{"n_layer": 12, "d_model": 1024, "n_head": 32, "n_kv_head": 32, "head_dim": 32, "d_mlp": 4096, "vocab_size": 30999, "activation": "tanh_gelu", "norm": "layernorm", "norm_place": "pre", "norm_eps": 1e-05, "positions": "learned+rope", "rope_base": 10000.0, "rope_fraction": 1.0, "qk_norm": false, "attn_scale": 0.177, "bias": "all", "tie_embeddings": true, "parallel_block": false, "init": "normal", "init_std_qkv": 0.0154, "init_std_o": 0.0, "init_std_up": 0.0154, "init_std_down": 0.0, "optimizer": "adamw", "lr": 0.000566, "beta1": 0.95, "beta2": 0.95, "weight_decay": 0.27, "lr_head": 0.00483, "warmup_steps": 206, "schedule": "wsd", "decay_fraction": 0.906, "decay_shape": "pow", "final_lr_fraction": 0.0, "batch_tokens": 131072, "seq_len": 512, "doc_mask": false, "train_tokens": 820400000, "steps": 6260, "dataset": "wikipedia_en"}
MLP neurons of a small language model. Each row is named by its layer, matrix (up: input weights; down: output weights) and neuron, and shows model dimensions 592-847. Each number is 500 + 50 x the weight over its row's rms, rounded and kept within 0 to 999. Numbers have three digits each.
Before each neuron's rows, "fires before" lists the tokens most often just after its 100 highest values on Wikipedia text that the model never trained on. A number after a token or word is its count.

fires before: "1" 28, "2" 24, "26" 11
L3.up3518:477471582589491438449470432551546592495600517403540571477480381565448533465483542429450517575503471550461471524545472537478479499361489497601520519457493458546559491516520532475528519410466532556559514513549482563529515584505513456472430478436507524489559577501489394514477542483466433529467494500529499549462450474396528529494479425562593540449531566515489515471537547440448507450515461503515425415425430528541502523527476572440548428522483573450466559486593555509473523521582390447507512533565495589442475426553504543506512502483556528494601566453470516625433514469469492469502505513515475492551502555502551511536483576525513495467482567549570489523509627478482475532531489537441515486492508446463598392507411500512437575473515569518510468438438432580460553478467503
L3.down3518:589464527582493465516557485462477539504538502464497519510446441605482551529462511489532443493535498501500497524571464544534502498532513525552544534480494505542464482490491525517467525444468503542527520461560521533507538531486477483490383516508511500516528575411511423513498563557506520409555524491433541507433464513478505537479498488492574500407527555527481480505525549351550516389450485555537429580444523544513543509509444512476536489331497506525505444580509556477448537466554445510512508472496453522498515297560505493611501516537490484501620464437508475586321501446417445537478564570488515488556510536541513480497500533534500431434566426550522480553510563517468481491459487561632495514513480544498522511486516532466521469498484579514475531309450449474399509480448468

fires before: "." 55, "es" 6
L3.up388:512529542511423432522430448558501493497553446408493516496494488504444537475432512615492533467506453473572529497493426496472491504468473515493509578441538632552482479463493440439417546428490396548489447428400431563509443557468473505498405459486488416533472551418491482505480593425450462537443455528471516631446367519476567476483534525505452416504444452466484512491603417403561532512585515571557497526542477558457534491422507495492532519430412486490486519571499476440550506417417534454495575613496456631483589413472504518557572604515558490549555467541500473564493559523603561548431499550482517446483502552520428474543444518461580498459446527512539514588412478512481464511462407549552476484503424487498492596512507581400437582403401512406447564413535522498485562422523496
L3.down388:501567592448536456506514451516498526431463463437538577514529502468485473448411524523427499428467590498468612441568395559496467533532446554463591442444553483534447500503480466503456547432499465477412477520491507464472523601457442466513555422532522492460567633436526523458430473513535513541521486426511510551620491533539459439480523467506442453489523594533516514532594486438501486609473496503504577545514462449389436415502518498507610509403483573438429488494502503509478523378530491500490456536523537482496446534485551500539494489517563491508505490496458518567399613538576524525508499481414541502563562412481485529552464535543558407485407507465522457473439497416469464524495486569460471578511519457480487543523544563496386524538458390503444523414442501520485448504572476

fires before: "." 65, ")" 6, ") | " 5, "–" 4, " ft " 4
L3.up2744:529529567422476459516489506485459510466462517464594463447539514446493442491535454550437504483497451514459487532434512526486570525542468500553567457475501477562456509536489410503449550486487470502481539546542502475507509534528533536554473547501591498498497481462573528503452590525431390477475526475518447568501573491495599419486486583558567549470431599484513485662482567461461471458454526579538524486503474407491557465510440560511442513475554583426453526456464477433559554468450470459589480407373482460525579377486422469571507416432535476473482467553493573620457539436478476534570511410485559446461399558506488370486476476512525531465504566461557473424481493424540451497497495493513479449491450565488482564508507527512559656429429397477322478469474515551494415468556498
L3.down2744:538575427478500517599437405539467475460500471412554460492577518492487451487451509437513413490430562393527470527497540578518584535512465499486493500501501465561391478515400472481448487452478575592554546576463540552507436531537530494474614482431539517436484528482560512478416470443473539459485465438463466575458420585436494553527494500501487404418459598556528563426606455422536509553479506519533565519529531478513458483501571442496522480456465500503445557488481548530452548506373432611574485549409405511551502598501524487439475564531500534486433426459457520516413480533525445507484540523401494444643552455545418509489510568465439460376477487499564520519469556557527523563543511432497447444493480447496390520534568460500429531591471482433489448467495508481471454470457564

fires before: "ologist" 25, "1" 21, "2" 9, "rine" 5, "ane" 4
L3.up1332:545422547537421499541460473502541497493560520429487523511551408562521487528515513472448467486506498480483481482507464511477561563444481487530446564563514617564436483441517557579466431513559503367482522489509479488458557524551526529477543574572388418469459449496497462526511494489357498519549621539485421514451448544417430503493474465558528437526525475479464611431433542504526532397477561578434412428462448442472546537525509487496508457509446550593533527572522606515496508482478510507519403533490496509367459522475575442472518567478481527554536474459498515526503511372469479521427505541510467521495516523475502515403557445477470403501452463528471445479470442532408514461455558501480520502494518396516536559558462535476444462502481551454536572554476496596486512544391447
L3.down1332:443515515404496463539457490454541461474446393493481513561524644519407514473494477553454489578461545407514524433498531444498513539433537523550557449521527447469511503509529428473466547448464519465591445557496559504524566557581486426470419479524497544525487432487535540448458451459590535553465444377484487492464542591450545470539447503572485540537423541517614509529514475460469569522549470555538524557536521413504416505509459538437484492473399430459561491434517468570546553552452506393476564498658583574520413497416435406506332470376503595384455513493474565516513555466602584544479443545492499391456471539582465470472470533447613522493496653458559476574494570408484497499507489511469465494482529561460508531507508547493433528566540525551479456490460503503527474499599451

fires before: "." 60, "-" 9
L3.up2415:524535599578430407525517451553458500531536597371505497440529528519483462442464526518450585482459583541520513498535454500516491536510565541455510572493563503550422482482540381468386513491460530535452474467556435553575428533493499615518450434503452468544499582505555537587457609406525496563421459504494465525499464491437542435423466472538471485392513502541448423465547466437488457498520550475547413534430447521548508523455496568547463511478458500433474512529473486452503529412501470505468576547463562552585563395524498635582551570523540477502566455519482442592497496507628487551523509482482487358521439480446497500508510570549575458529523467514495526507417529463521483543495430481470525435410517495402482530570532477390439473459514456542481534419452468548508443447537550
L3.down2415:509577549563547421391504527518527455461560502405539526488642566511478520506508448486538563572533544417538529577546583428391542428549545479438568435516608552492458541542463461461491472502557522430531483463459427433537442555565479464486511429579450528459493560526547486554467552415485540452531400435546316569552491501501455458552455596592498515462471450539516548547502450429469393486522411443468556505514550528476504373494481477493461518461493494472500502441472528517534536458492498441577540470457504565495500461480429541522537476516572464467468577429518572536371522468562472461430554566495514529421538466510527493489425591458585425452503462477495472510487570427493423551506546570427556495527581498422590517467619581514443400535437529542494419397454486538607505455560570

fires before: "1" 38, "2" 16, "3" 4
L3.up3263:473424579603471514516461541429450555511433505445397490468462501408447532503484415546542605503511481560475555519469519400414558474428567540458602516448474509551562569449541559446448543484519495522507481517439464544572429527581466522523511505527467568532517534475472554501537625513465509641540472491602557525562483501432490463491539500444444494472556482519535452590658495442499493543514459555507452563491451460520482514442500447534534492418456551482471520511417491587514511482463480519522407525387483540570610443509486591636476543447612557509470565434548527564466504498469482471445582468461452488504515463453553457506457480426487527543558566531468531503454543479412552467509455493580453525442492446569595411455429492498444643466446521597510480454520410551450538449501541
L3.down3263:450575379565434487439483472539422432420612439507509455520432538475594478530535584510497552564518486534506597581585519541556502503479628512561456456530430474562467527644471567460508531593463465449454532481495585518537478501483542525488437466450514486498468466521482562499574441440517491484480485476441429499414406417503445546541459533547500505459457457572458561498440475566507446472494490513512550476541534561484454495499451545593529465438491519525488506574571486519519470509548476529475464485546484545555536491494492460444512580439498527515517485514501539459531550571487480509447483483493519530459462527499437485476540518547507384598479584460592470521497469593575489617534559492468493452534518572448491573483509492526506478466570542435598466565512484462500503508516578

fires before: "2" 57, "1" 26, "\n" 4
L3.up2089:554500586501458478468391463550473499477566499466476520469487575534408592432556514504564468489548439460454457526434423507486509487416562478584454494439405469560569540543511516431477462515506454489449509553474443435564515476560523521567511469542519542487536537399496529522460640420515452540548500503623559568534452495470571388495457506547580458459506467457434409534562485474565519537530499471578509479465472512471477511438479571524406572499470482479549514478480517463588470597580420443515503556482508520575602496456505524575510471489591451536524504456550559569466494547504425506437569475555435432519559465471507465509515550556494551503508500445600541480521485451459437500474493472480506474524438466493550517524516496461477488497542472533390491486484531476479481481528554
L3.down2089:508503490522462508534565511535582516503482472497484480569504453490482480562492497580555489557508502383583465515412505522556507480491545543544464497522497463589482570451461465541483551435492501455507517500599455383532491472465462503597533439533487446517493499412583540390501500427499612500481480479474476395575485492502489524532499405520542469467494525394473458513502527520524539592564500383468530463428517464535490520564543524477500518404420497414459534558517563401503444340479614581497509522465396503429418582454500514484590508553483444491442487496491504492583410543512470481467582490516506581489515413544496513429447525542513449519480480494462521501462500399459546533565570482549497466580487435521482543448529498430481538449514504451531527543507461473485452589455433

fires before: "." 23, " | " 15, "; " 12
L3.up3630:513501493532513492543461474542477604471628414430468458505433535439481501491545570528358556530499492518448549453469439494442396547529516559486538567451477520586479509506421477511414505484532540469508522448463526564446442481469512623488467473545573592556504553443395552504548527506495529535558435475490443584451484501586500520485533557500478473542571461506409468444482506470553508451496564558529507427576530477557518410528473475598541440550543503543504517509534482371500477554439474472500418471536463445584566498612511572469505450530462455533493480516570446540440529458550537547505512467459488392472474538604522519468412527493405476444401516466500576492557463574480459597444523526468546397513480518455511534538463550520468564477521440464577547480500618447564538513570500
L3.down3630:572492440492400508481482484482554556520450544521554554518577557444462540414435458583576472504419547464447525466448454497405489486444519455513371458426488515445544489602531516554484558481509477495544518542482540438509512580567519450472533546465462528485481532600555445452482427512523550571458525553510457478519550512456552521552500439496482524464457480510491537454463590501502436458518450425470467504393492571488490561443513503414425541552386495504570483519482600609459533546583371508457572443569442511551539540420430448503506469532427480384525485414362431467582482509516519532559466548507503496508522466526501489523524476528523569540532503546482499448483440468554547505583429519477401506512450424501523580467423481455618442438525431488510511574532547496467555472401564

fires before: ", " 38, "m." 5, "\n" 4, "(" 4, " size" 4
L3.up3488:512480534456452500554472446499481599414455537436549483450493604504470449525453539422481502507480388580607422518511466535484604491476499467491537425445469449546459481574371458527477550380495486389539477551507463443517486588462482493458564511437462490390559466418469532482519494485505493433497516557486556514517519584538572405482517533582508477488442487509481560468523478469492451457421513507405470451495492509450475491479491524484424563424553566455422512494496498530544553561603440471534469469580426475455578528496426466529431591430504457528529482487486598635482474443611440543519491502525484592551553494457429481386442532467606465586511622552447539422508517524542472484434440517543442560533415488485508473515448639470431487510491384460460561481514452439584512396547502
L3.down3488:505539565512533509567522462552420514491515554448462457494570614439574436475509484546511519429554458457463507549437464533524453432527454544550509458436497414572483462566509489508442528520448465499539463505484463556496551553482547517523429530483527464521565529494479571547512475514427519373544422454518517486532489462538553542417456541539436550513422514471439515481521486488497556496533559536565571550548481499464508429508568474465521433533567489508461579536486515499500553467490426442515551530484393560549475559469499571421531448566478467455446465490509463442462480512502406507469533579569429450570555449502456359565482532484525378468466515520594496568493494533595482494566419497474492515548531574526417610486447432523438483583458507485455581457497473515406521472516397

fires before: ", " 53
L3.up585:520446464533463495470406499507519469406509692529529534399459439514486448484506513548462519485484470652528544500470571508498519536473508389501529440449422557510420504586469542577479435447482458505585528559528498542518545508560502452509447565447515588534559553522513511533463520489512526513431506513487424548521558423499482469519463602523524471444530550386374396500531465477575514484502584403510433398506536471458491496528561556481519402518504539471347566531573569527586547498441462501452489475486468533427498499529389455457420563531485411471534533555407493516486547404394379537512547545563457503570507580493546512442459473455463544609465542610554473496454501553575464503521429420465533487471506533561463384587480503563524443456462527552507534520532538638537443522472416
L3.down585:491663531492485527416462452408508532518419512439547562527458494491420475528530554515573558483488513473629413454493511515551424530486470533473492539528483515446393605539429498462500436423565520497601555452539558565538451400587473545499505489486458455472528514426539470436427536453435451552435496480482499429462431513443532487594512487556514444524507456491434536506519531496537486564514444529482478520517442509515555430512524487529469532461535505458522480509506459498505470539502457420491501517509577502431571610525466565503552519526563601562408432459539532468467413483541530515581507434429497485486556441511458523501481528570504577473568476504505464504410484479565532508472539467561522507347523448470516425438513523489467522509464470499636520534450575508561441713455533

fires before: "1" 29, "0" 18, "." 14, "2" 7, "3" 5, "26" 5
L3.up3555:514467530503505481448534485521534504495512587484511442422479579402476590474440498471447554434482498529497531500429438555554438480521565411635461495531502539599489487644498469443449540549447505545560465503497571465448461433565483460492462500493619472489493531492576490522517562472488513424455511526583456530524495507501483479548491549502501497419476516499459437459562556430546439464483462446525456417488452542454418511534500467469410394417465466514428543531505574433517484456465426504502541507465538577549518387538520490669531491502553472491468507523512586463412545465476503591427543622505424519530532494492494452464574544508514551537436469451561510447425458501517434440530531452449440465398537557566572457531548589468485594422495466521408505399502535475486445527597517
L3.down3555:433502473587525538478561504477538546517375588461492486528535498549513474528477492549538452490498465480516486425501415523575427519442451499539387478583504552538486490521520553532498528511502521497514484491451454564489512523506482441525503449625395513522501458479526479617521499424450440515411502628420508442513518536448574486541469498480481495458528509576556480524510404366493578481510471492507491475501550516484504573532525552493477464390497489430485466533513551562395596391543540529447457505495438572532535454513576543498509487509419432563403469485464572522505531580493463548523515520518494478573456497457504537441488531585561483412477426519515474446460539534460417507521556423533472479491495484531519474549500529474468573530571535441523518456481543448484450548495565